config.toml
n_layer = 8
d_model = 384
n_head = 6
n_kv_head = 6
head_dim = 64
d_mlp = 1280
vocab_size = 32000
activation = "swiglu"
norm = "rmsnorm"
norm_place = "pre"
norm_eps = 1e-05
positions = "rope"
rope_base = 1800.0
rope_fraction = 1.0
qk_norm = false
attn_scale = 0.125
bias = "none"
tie_embeddings = false
parallel_block = false
init = "normal"
init_std_qkv = 0.0381
init_std_o = 0.0
init_std_up = 0.0381
init_std_down = 0.0
optimizer = "cautious_adamw"
lr = 0.000915
beta1 = 0.95
beta2 = 0.99
weight_decay = 0.0
lr_head = 0.00983
grad_clip = 0.5
warmup_steps = 443
schedule = "wsd"
decay_fraction = 0.348
decay_shape = "linear"
final_lr_fraction = 0.0
batch_tokens = 131072
seq_len = 1024
doc_mask = true
train_tokens = 731000000
steps = 5578
dataset = "wikipedia_en"
MLP neurons of a small language model. Each row is named by its layer, matrix (gate and up: input weights) and neuron, and shows model dimensions 0-191. Each number is 128 + 32 x the weight over its row's rms, rounded and kept within 0 to 255. Numbers have three digits each. A neuron's up and down rows have the sign that makes its largest values positive.
Before each neuron's rows, "fires after" lists the tokens most often just before its 100 highest values on Wikipedia text that the model never trained on. A number after a token or word is its count.

fires after: " on" 39, " |" 10, " On" 10, "On" 8, "," 5, " –" 5
L2.gate1051:077156081112170083126100160133147093110137107158115067136104168188144135085125133132079113125144098128147114080148104208139098137091106130100111186093117179138164179152154121155097124097112147146162135111107106162138086071108085147137068155153139131092075193120104159177100229093093135133090128086095144117128126206162161193155124131091168116078107131107048149132101122128187137090132143150083153178114125114118107119064143159135154160198090141155166137099102142098151100114099122199125156111078120121108135139136139137093144131107107106175156138104103105122166096144180124085
L2.up1051:150123171127120147097188113159093091148168125132159116127133119158158166109091157112114151126115128140162151089090156083141103146114137121197163152173109112148199144178106128124067140112147167159137140083164085159175133122112130222178160171151081145099067123186138101174145152173129115146120057097081090151163152093102145179162132105067174138176114185127139163157109137144100155107247151163145194120164172124129108096097215124067120107165194117147163135156154073131113127063153132187083101093056109125105125148072056106082125109160143140128154132170106099157152138141091152123

fires after: " is" 39, "," 32, " was" 8, " a" 6, ")," 5
L2.gate393:072164153123130113135106092097099086153122109120126147128150121159163134117105155040085165076090121145108104117179113130168139183113149134130151171118140086097119114176124120153097125144100148097142111170102078132102076127094108062101097186198146108178111162096131148160147105117109143075081147151100193141138159116135149156171075120087122114138123177133145090121073139099086132180148110174105122190127137141153120135153132147079195086147174091147116127081147076138059121137087140139150163169116104129163119140081148178120123086125104145166197167094138167168178155142110088181
L2.up393:072080111160140064191110126112125140164149165104087137115190124161153092153116206129146156138104101105151156115125095091119148123116142118142150118105094081191110073138160174130087151120121099146117068156061189116066132134127117120098120182117141144120160125199145191118152132090145157121121161164185209061136198108104145073049154104116121126074093094087175163135112154140164123187124118113177135105102114170150127135093129086131127148147169147145083164151135084100091143170132113128152116124138101157144078147124158159095111087143119129136077147120083173131141126165155135177

fires after: "\n" 28, " the" 25, " where" 17, "." 8, " The" 6
L2.gate192:147152101129156114123199143214095156117130123116134110118132129128129182190139102172153097153088142104165150078150100138168103063122155163119126111112109101103154145091111089114107124159121165095215171111114102098151083124126141144093139119143122154117116181109146155109092117144078108114190116133130150151165147121121114140108129133170074047124121107035099076116132102129100145072135173191103102118173144110125139152136165109126118203080131081131117135093117096156115090208097126159137106118102090127138188140126202143102153087109106072164137120157117061122077199189126104120
L2.up192:161076157161141100119172133177097207097097147146164165135107128084116181168117176119166148103095117148091147147152135097136116122127161117129135135130115109056151116165153142160078114166127162124067165091092071108128162176114147097151115124120162096144102148138206127095100069102126140129156162139154138146161170147197186137194158124157171136163124135141082142108105090085118076154157126128101087160209105149108058097124153108140128170172176141151121106085120103155165143175142097122145106116055059162163138147105096108112126153146174164144099107131117161069148157143154095093

fires after: " the" 54, " The" 6
L2.gate487:169097090132120148158098143115121156107170163153153118112220174213157144164164119139138159097118135094140106086126123134191136150091161116115134115124153096167115156181127086073162153096120160079160165136117126141136163081073105078110094130135150162166092114043170127133101155195164132084078134084138100163093111139093131149102085179151151047069123104140148131046149079122121148155093122139149105086140138172067142167173096094160155097141170081161195132111180106112187152175122126088117151084132107132145077107144149146132146096062105089146097146161126118158196140165106122133
L2.up487:105064135155105083157168084099147138065099164204104145132138096117128099081099169115139136128060125118084143125225090115096084077139154170150149129099220096099107113123071157169098124195115127108116085095134107131073135172075143112133113102115096149147157144165092150170129166100167082117131102162124158139149144081147066128089181124091121108071125097161121125149138079138104177128106166153061125114171049143130173110148144113086166121111121101111140085119092131182157163130156128124127147116165106131147118122110097080149070143107125115136131097125114131114158145176102110077

fires after: "." 60, "," 19, " but" 5, ";" 4
L2.gate1264:167116154133102106142144104092088135166108130107162095149101135092095156136061142157152085095079116144137097109124060162120123131166128103131085117120142055143120126112152176130099108108086098088108149155068092127137167111109168081111112138106150098172124154108173108123149089171120103094114166158138144076084123110119185200193135158128157092086147146116100101132115161156154238136099068154123119149146140124050135111172092101121135158170036128119144111062167114082119128133129079134132113167125126136132115120159179138084132135129123065167127158063149165145101214131137096146
L2.up1264:116105113157142108092117144071108150101087159137075093124193128114122113095110221129133124170156105175130111115150163142153101143117194099121139155124117103150169172078157170089143141147110101163108128136169128138095123110210140209096174126158117113166080152119146169157149147126106157078131115152116136174070116183073126134100102171108070111102087213097131100186107119112202114083087131214133062125136091155124173123165148096080113132156153046144143080076108135048122096174163162148100156168168105133136148104114159124090122089119121098118110115120086115084108070157122071104

fires after: " the" 44, "The" 8, " The" 7, "s" 4
L2.gate1068:126081131148144103165096180134142131143089160119136142147095151187152102124126210108103125141105134114149146057113177169113118116160118095130073131093120112090156102147174095157137074164100192167108144081137115076136128131176070116130160213150121035118110120090145185137139115168136138101126101114083183153086121157085068163138054099144098119125127196086117157101077081059114118081110202070145056129076135226108180165107145103112104125109104139114103136081116085120077084166095108166133117078102150130093106132153187195107104118121114074074152100110111117113070152121077122205
L2.up1068:064081157149114116157163135087145143144086148147163127138138139114109169084119105175185112153162115141071105123126163163056160081193099153111123107140135172102179129173112173105141109108115144156109082148185134070060134122138130215118076140155089081189123129186142178040137141134173161111127109064096140138100168146184144095126061069093116174141139116131123166143127117117178153105112137109105123112072146171132148136146157100093055131152097097136147217149088153159114143089128081145127177172146104083166118146138142105097175148128143094112123113135078088089164085143071096179

fires after: " the" 61, " The" 12, "s" 6, "The" 5, " his" 4, "'" 4
L2.gate1213:160128097152104113140119169154092074082133164114087069134132121113134137117080142179146095120123156134138129087158103113133091147160127126156145150110139100144181190175111128122142090125107123127097151120153152181146175156108150159114075126094102156154075145072074140150170132152154151104123141130108169201088115110097134105079116122065124128146187156169167101131105165129113115148135136162121075104131165202136130174127082182092110245081077126113098073139182124123087157126182157145041115093090124162115171091117140123129131141095098090136118158134084106151093117159138114090
L2.up1213:103134132125141129124102103152130157118159093196098179151120160175151116132127225142129100102154131055130175114162191107139095102144108122104134132115133081116119130146116146193146213172114122115141153079107172093163155132118096120117177166178127091156100135065098137137102114126132055099159083095179111099138194139115186105094125143188195128101103102126153086108154120178111132183077142165179093158125106102151069152171106131124118128169117097124107062087169144151111144107144099186165186088132121112122061153109134084148138142122100127099141131124151128141088152194141087177

fires after: " his" 25, "s" 9, " its" 7, " her" 6, " their" 5
L2.gate236:139182149100125116117151111102174120149084099096057088206086119049162105197122141155142108125161141107146211108130155130132153128135162154119144136098133093099129113128128135118144146074074118159139131085152118183132153115122089146180089100119118113122116158165160092122099118151137075076134142110078106109105156157180165186135171085162103125119134126113117101098113066095118092112160154131105107121140127122151127090144129152144141127107153129155135151151170134090158207099172107109099144107110139139165162157147135121119149164113158120108090107104157125108068084109119117120
L2.up236:029179123083106136182068108119115131106143118162112154177114166136154101123061111122119106176158098113164147111134116116163160138080136162186184103107126111183126155136067106135110128156089097156177134114133070195111187083146086146173125147164130107090143140076166148145127198066115105107069156106108136124127125163117128111139108132144104080096098159119093119131088197091107186134112171134185127118155184056109114126126108123150105129138146090141124100013196138080118116094122085099107124123098101135147117107099153097136102103053140115112059102106143118116175177080077088150

fires after: " the" 45, " \"" 10, "brook" 5, "s" 4, " (" 4
L2.gate351:150110140116138047153066114150107162118092135138136110117182163198199101157064198201085125125100155101138124107138067100154123101117184152118071138149121079098153126065124101172131130132162154145138168108081137128126174043174136090074050159140143167114093127104159110149175089089115103107070155104148108081114166112059141157125106121110161104142162126128127120103107135136098092165126110114165149125131108111175152114120187116069161120192145205152098115101164155158139177100092109136088115121135097157160139157155163172128088116178116119156130108124135163117077137118121159131
L2.up351:104114159139123116054146147104145141151142136154137139134155106150084171135099205145126088148125084142044160139098139103135144102116126060155153108125153100106152154138129182123147178162167115149099131116123131145084078128176139154115150107150094124089148164114153112143148153169100128170135070127127151115089111099177138164166060162192086123153134116139109102089130124150151144085098110164134188161143150160086142140100176098113157101132096102134087149161132119141134171145154149106083143138104096145155091084108181160105140152136148099103173157112092152111167142114141174116

fires after: " the" 22, "." 16, " The" 12, "s" 7
L2.gate1154:092082166176180143125167103140110130151098145058091150179131097080144148182134160141140145195151109113081094125133189177158128103170164151165183176103124144122161170117113146146117098154149136104085125147138050132112188117110133129143103172083094080078095105119160129131119152129139145127127106132129162148079077165057138096150146101117133108111147148124153162137110149145142139129109151140121097100135195136145105156126148087101168187094120087120114094126179064138143097119097131146150144091139111154140123130170125156120093155123084085113111202114063123155123138116084151102
L2.up1154:150078184108100142105107086120152150147125093165084075051101137067179166113152178103124121097102137158110139119154149092126151149084141086171096151132189065131170054116121146139134097150088081124121169138174084158170157084170130188095117101144111110219137110131141109119116127126086077107158148108090093078122135220141201136112089110208088081076074168116129138179110094111136112164141117091143139102120225061132168119140098126117142145127109125125080103104103130065178071107152128124135127148170185138127118169105202097062119110137143152098163125055106106167127083153095093153

fires after: " the" 28, " The" 27, "The" 9, " toll" 5, "." 4, "\n" 4
L2.gate265:214056161141178117120180099127129138096104113109130119111123128128127094173112166115102145164092062135076176107122118107114143140070095171199120097114108159098114120147138187181102114171102148055073126055147165167092124153098104126118115157141118075126164171115155111192113166154108097053166134141162124192115119133143107124169124145123072002125197113121085109069145166146133163120085148155138081172108159129108159129178120149078119146101098102093212107127154124159115151124155134106141158083081160119204077123170148145158099122154040124144124145154093112113146159112134131173
L2.up265:136128214150126142069128160143089103077146107116112159054094127125107141130127052128156097069102133118140100154207148100199098132149120118130128120173161084121171139148097061137134097213107140092110172111101128094117121171110143127141174159123113134096135177127122126121085173099164132127161069168120124190121102115153107115129081151061112101130100142120119069121142058151099160200185170180137125078189112163182117146127139177084159135129109147179148130062191077083179140114160113125115136156109183102076151141113138141105153145141117169132151110113106118138170134216095120163

fires after: " the" 31, " its" 9, "s" 9, " a" 8
L2.gate525:117168110082155158140155083120117137144136132131104128149089160112148147144097091153047141132142101107108103101129097126119142158165120151145172135156134105105097176141138079120125096105110130146110107144114167108135095186096177147087110097145109151112142175144117117177077129120147155128089119122082142148126117112081172131111111108160111168090085053114043180109105171093107110124203084125131081120090145120163170161119128119075147129077156106127118168100132142095154138172147084089155172130145160140152149144127151173114118190089138105067125144105161195111125131146108118171
L2.up525:116140167137145082098139085112130149107091100123138152102123172098144137123084067131139095121084187151111194062079090110198022129096082126108165123075165155133093137152099099173157118143031119154163136141077067114133160121150055165107195143122090142105129136129111141142175127125139108115131073133150156142063141082076072140137069181130139155119126137084107137110085151123133086153122164108182103136131135162150107154108090157161107128085176151146170048139146109103103179159146155122135120087149138110107103098123108118114092146134131140083092130176065143089092091128166121134

fires after: " is" 25, " was" 21, " the" 10, "\n" 6, " are" 4
L2.gate694:119108123157156159160161101217124123132147162091107071138135103149148122196124130125096115112086134138157114161141172153144102111168159172123088136126104100159073149119104139186162115145103111187094122178107160134175124123177142144118100122112102107083107122153150102150136155123068085131131109077080118155120099114138192140154094158157142154141116139125113145162031106069119135178126164101136137146119072126171124127146119130112128088081111139109150148030075085110149124196097088158159093150095139120074171156118148054122138090133101139109087182102070168136073209137126170117
L2.up694:143184145146149120186116100157111084117111104156169167100155113141132085087111147083124149110099080085142072127122090166172141125155128157117143122136137090111074169159148156122089122119116150146172159138105134170150096119119089123117128127168140157158155134098111169134091134109139095086103149112114138167157139116093118131052120117161107125169212187130154133077111109132144131120095140169173088153112131129144138126129120111116093123072139084170148098153165132050100117099158161055141101103186167206140134126164154078138170174133114058166124185109140106115128124157117107076

fires after: "," 68, " the" 18
L2.gate577:121135137191145153129147114149184135114137134114093068161131181146144115120114173093081118142169098113186078137155099121136137135076083140139124082124195154115156151168071120184084106103152071132129129138125140087134118153069066097097155115112135116164135182110122152133141125112061176097124150154070133142132128132107124175184124162075135182082119134130062122152140135082171149145183114127142155185149070146092090122135163144158102109098052084143151100107164118064140102132055127167130156172108124100114117183114088156153137116162149156141097162158149185067130173100132075124
L2.up577:145112171150075105142073125058162170186106176159122172131168059138138091134100201098112114108119118134146146118160147087160102083094131130180089152126101096178098150099101139147059084118147120052132121133136137123109056058122158091169156102082069148162155156144103179129097145124199087091132161109147171075172125037106171138129082086130145159110133081163129127081070067064155107140108137152173137152177111152144124128194126164093103117127131071148166130113145113112172164125132126127113116112080105138067105118091147054127094132104094065129094137135095081107164100160213084092

fires after: " the" 37, "===" 9, "\n" 8, " (" 8, "The" 4
L2.gate1234:101123147077151158126098111128153114173116082132128144146100146118110123156112086169152086099017165115194119117108089135113181139161092177077168160155124123107122160061118107102139097124114153134086168133052105163176089036165139139108046163061142110121142115124189106135127115171143072115110125103120198136094087095192127185086135190090141097125110123080137099168132110120088104079159144134115099113083145109115119102159201137058173123135125185098062147119123085126135162159145111133133080114147160120164178135111177161115082147157121140156140103121136138156143183123072101124
L2.up1234:110180069148148137145141116120141101166113093167134137138124138162075157112117163168148093128143108130111114063115161112159105052159154171158081117105135157130118159102104116149134109131147111053093109158121124154081178138104144107098174181075099148119128122138119090185161135096072063130136068166102126145144142139095156141138185097206115133155102078135188117134081091120077117074132075101138118142103103124117150172086119121071094115130108114132062107047092148174141181154092180092095133113105132125115128137133089073117131170092143174078177097155202124120073130141102097134